{"hidden_size": 768, "hidden_act": "geglu", "attn_scale": 0.125, "init_std_o": 0.0218}
MLP neurons of a small language model. Each row is named by its layer, matrix (gate and up: input weights) and neuron, and shows model dimensions 464-591. Each number is 128 + 32 x the weight over its row's rms, rounded and kept within 0 to 255. Numbers have three digits each. A neuron's up and down rows have the sign that makes its largest values positive.
Before each neuron's rows, "fires on" lists the tokens most often at its 100 highest values on Wikipedia text that the model never trained on; "fires in" lists the words (lower case) most often at its 100 highest values on Wikipedia text that the model never trained on.

fires on: " on", " of", " to", " about", " under"
fires in: "on", "to", "of", "about", "under"
L10.gate807:092108129155138105161133118129120165149154121167148144121119124149140087122098097124117084134111238093115134079138137056130166143144157119120074115112105100191076125121122106131141130112115136174207067123156126128154093068074122092073121162148095109208164180115187127198168149105093145112115128201102144109147109101070203140155167094101146144145118188202181141085192146106103139143118
L10.up807:141136151125156186142084158076129135114134119139144114083103125113091166119175160197096120109115160079098163135135147157165165107115118154104161078182099128215115159184123126148113128133123132092100087143094145073113116102135113158082083097162161116126137145117095158111065124133152081112136105152110135161136122176146144076090172079173091154205107135136165108127110123125108201097074

fires on: " of", " to", " from"
fires in: "of", "to", "from"
L2.gate965:105110140127133132151080167162133160103102155144130178112107139178116157124100162070128090156165118122157159111159092122096114190172141065138169086105135105150109101088152148061142108174136120183111081099110160107101127154143116121101150108095082110084102124128208140127092110112103144126123120128063138094160167078183133120134165111133139142096092165109151109176180093120077076115119
L2.up965:104064140120109174153119161079123137164131048139131097091155127159083126122145204126145100130080154161143126112094147170095119150104110136142224117157191109080133103113148180159101112138081166107109098094122135118083115141141127166141104134114126101119083152176153149115124074133074095110166161137165040154143138190093146063077139124102105152150127149093138116171178103136112154163166

fires on: " in", " from", " to", " of", " within", " into"
fires in: "in", "from", "to", "of", "within", "into"
L7.gate1041:116121143124125140102113146129134152177118116085150089153168177186083087168151132125078128189117110135183106100124144130105084191140146121110194097133156125093107092098069118141086160150098150195181125101077148106127132076158162128103146112150091119094114139132096219116102145200148109180185093127110031128129124121111148147123178088144152177155105151131176189132120095110115144141117
L7.up1041:118119174115110099161116129117174114078099128104166147107141101050108179155132158103118099091163084109113106168186154090135161132135138108152152153148098171075145088207143126164117137186062151097134059135135109107132126153156082111163125122189120158158124107106119132116111131164060097156115063157061136102144126167099148099033159051121098067134085142131199120073117085119103178134162

fires on: " January", " February", " October", " September", " November"
fires in: "february", "january", "october", "september", "november"
L9.gate490:079148139117172152152125127228172140127104101090138141163132131128181135088107100147109123139150111120166166209085155156113093050123102119172136146103217083147137165132159098177153144092089083131125099150110119121069096177102119119166090163146087128116104177106130120125139180097098057183101106146151148088093126135125147116090141154154172150070149117127122147125136181064141100142143
L9.up490:102151082099144168171125166170121092146112067159147121152117088153138161122096109087131092183146129147155141137127153156103107096140122126140121166148148120170194180163164051178091144125115060102119078159093143034108123138127089121161132159132141139146132141096092107080159180113108097163128130175136083077110116157104106131122165089139223155027142115117121085176098100099120117161114

fires on: "0", " one", " two", " One", "9", "1"
fires in: "one", "two", "0", "9", "1", "three"
L10.gate1492:112131111128125156147086140095154119117148101163102105117083132173135120163149123117173104091145145127156152112167166179156127164124134169127077155113119156185071153137108131120118165126092121131135151162208150108140147132165093142090160159137116090134194149163117163072107129144033080128149129084080079088111098111097137111152076131131117178092084140090137093133138131116198073174097
L10.up1492:141120103116179122098154124191138111091183134160151086093105127150134168173144081077086167117212165152152166132155146122110137082142178111168062147108133140136097117131105128082132105080122210048108133089139084173091098060135119119097149163139138151101188204122146172091138125158031117113081109162106107094103089127112128123158129179100182114086113146103137128132133158120171135158125

fires on: " who", " may", " would"
fires in: "who", "would", "may"
L2.gate762:090124184142101183150151167139135129133121127144090123126132142171142143095121108141115075139106112137159093114144128103086174132109109201119112138068119141118102155103171187141127096175174136154114119116117130149126127122149083119157111116145116159172144099123149140125177095113085122128071134122124133119079092116173094200095151119163165115117152144135117114090109157172110108131131
L2.up762:127229168072150130108128114130091104137126129086148128120134084125111151134184144121098138093122158156086106140145106148157102150104056134141074144099157187162130160120121130219076131122209126108087030109134129096127064105111107125146134131126166096149205133079143144063202097168124083135151147117127050185115119131136135082136110158137083160159123126136105158163127072112104090121111

fires on: " October", " November", " January", " December"
fires in: "october", "november", "january", "december"
L7.gate703:168164118058180143105127060139103134089085131194143147141085096143165131107124088063213088126087078108132186114116105085154133073155129086064162154112119065138113075086120114093134157123166156054154115132119100167140113116075094174141150122160123113144108125140104140096146068181123135180107117128142112129099189111077148112093121138172129140087112132116130163109136159131172079104119
L7.up703:141161104046131176135122139087173141096089115172106167126131104138134170105165073133158146181121181148130106087133140136096088126155161168106106111126154134116164132190113110109160127113157187102163130097183101105145207074182146129130172141089125115116094177099096145049149088123127075160055142135118109150099107181076190101108130086148115153097126103179102135135120134143134133131111

fires on: " would", " to", " may", " will"
fires in: "would", "to", "may", "will"
L7.gate1283:086091066141154150105187095166147116105183114116106154199122150098155182098221139121127088071077115162132118149097168104157100148120107173164065101075122064162131128138126190116079209140151198131085142179109100137112097124171084137167167154128124109116130141104095147155155127113088126165122145134169131113139119173131113201127145167138153083175134088066106127137091153152048125105123
L7.up1283:100144095155134147090142192120124085124124189119141141120142137152141106120110161144113141099141121151096120059125140124097145187130131134119110136125137142110121119159156116131139143128200172066167189091135133094102095122167163071108125141109165099103101139104107173100081094116150049135138174185136134163105151107130120168124232136121137096127152133134137147119119060108098131137105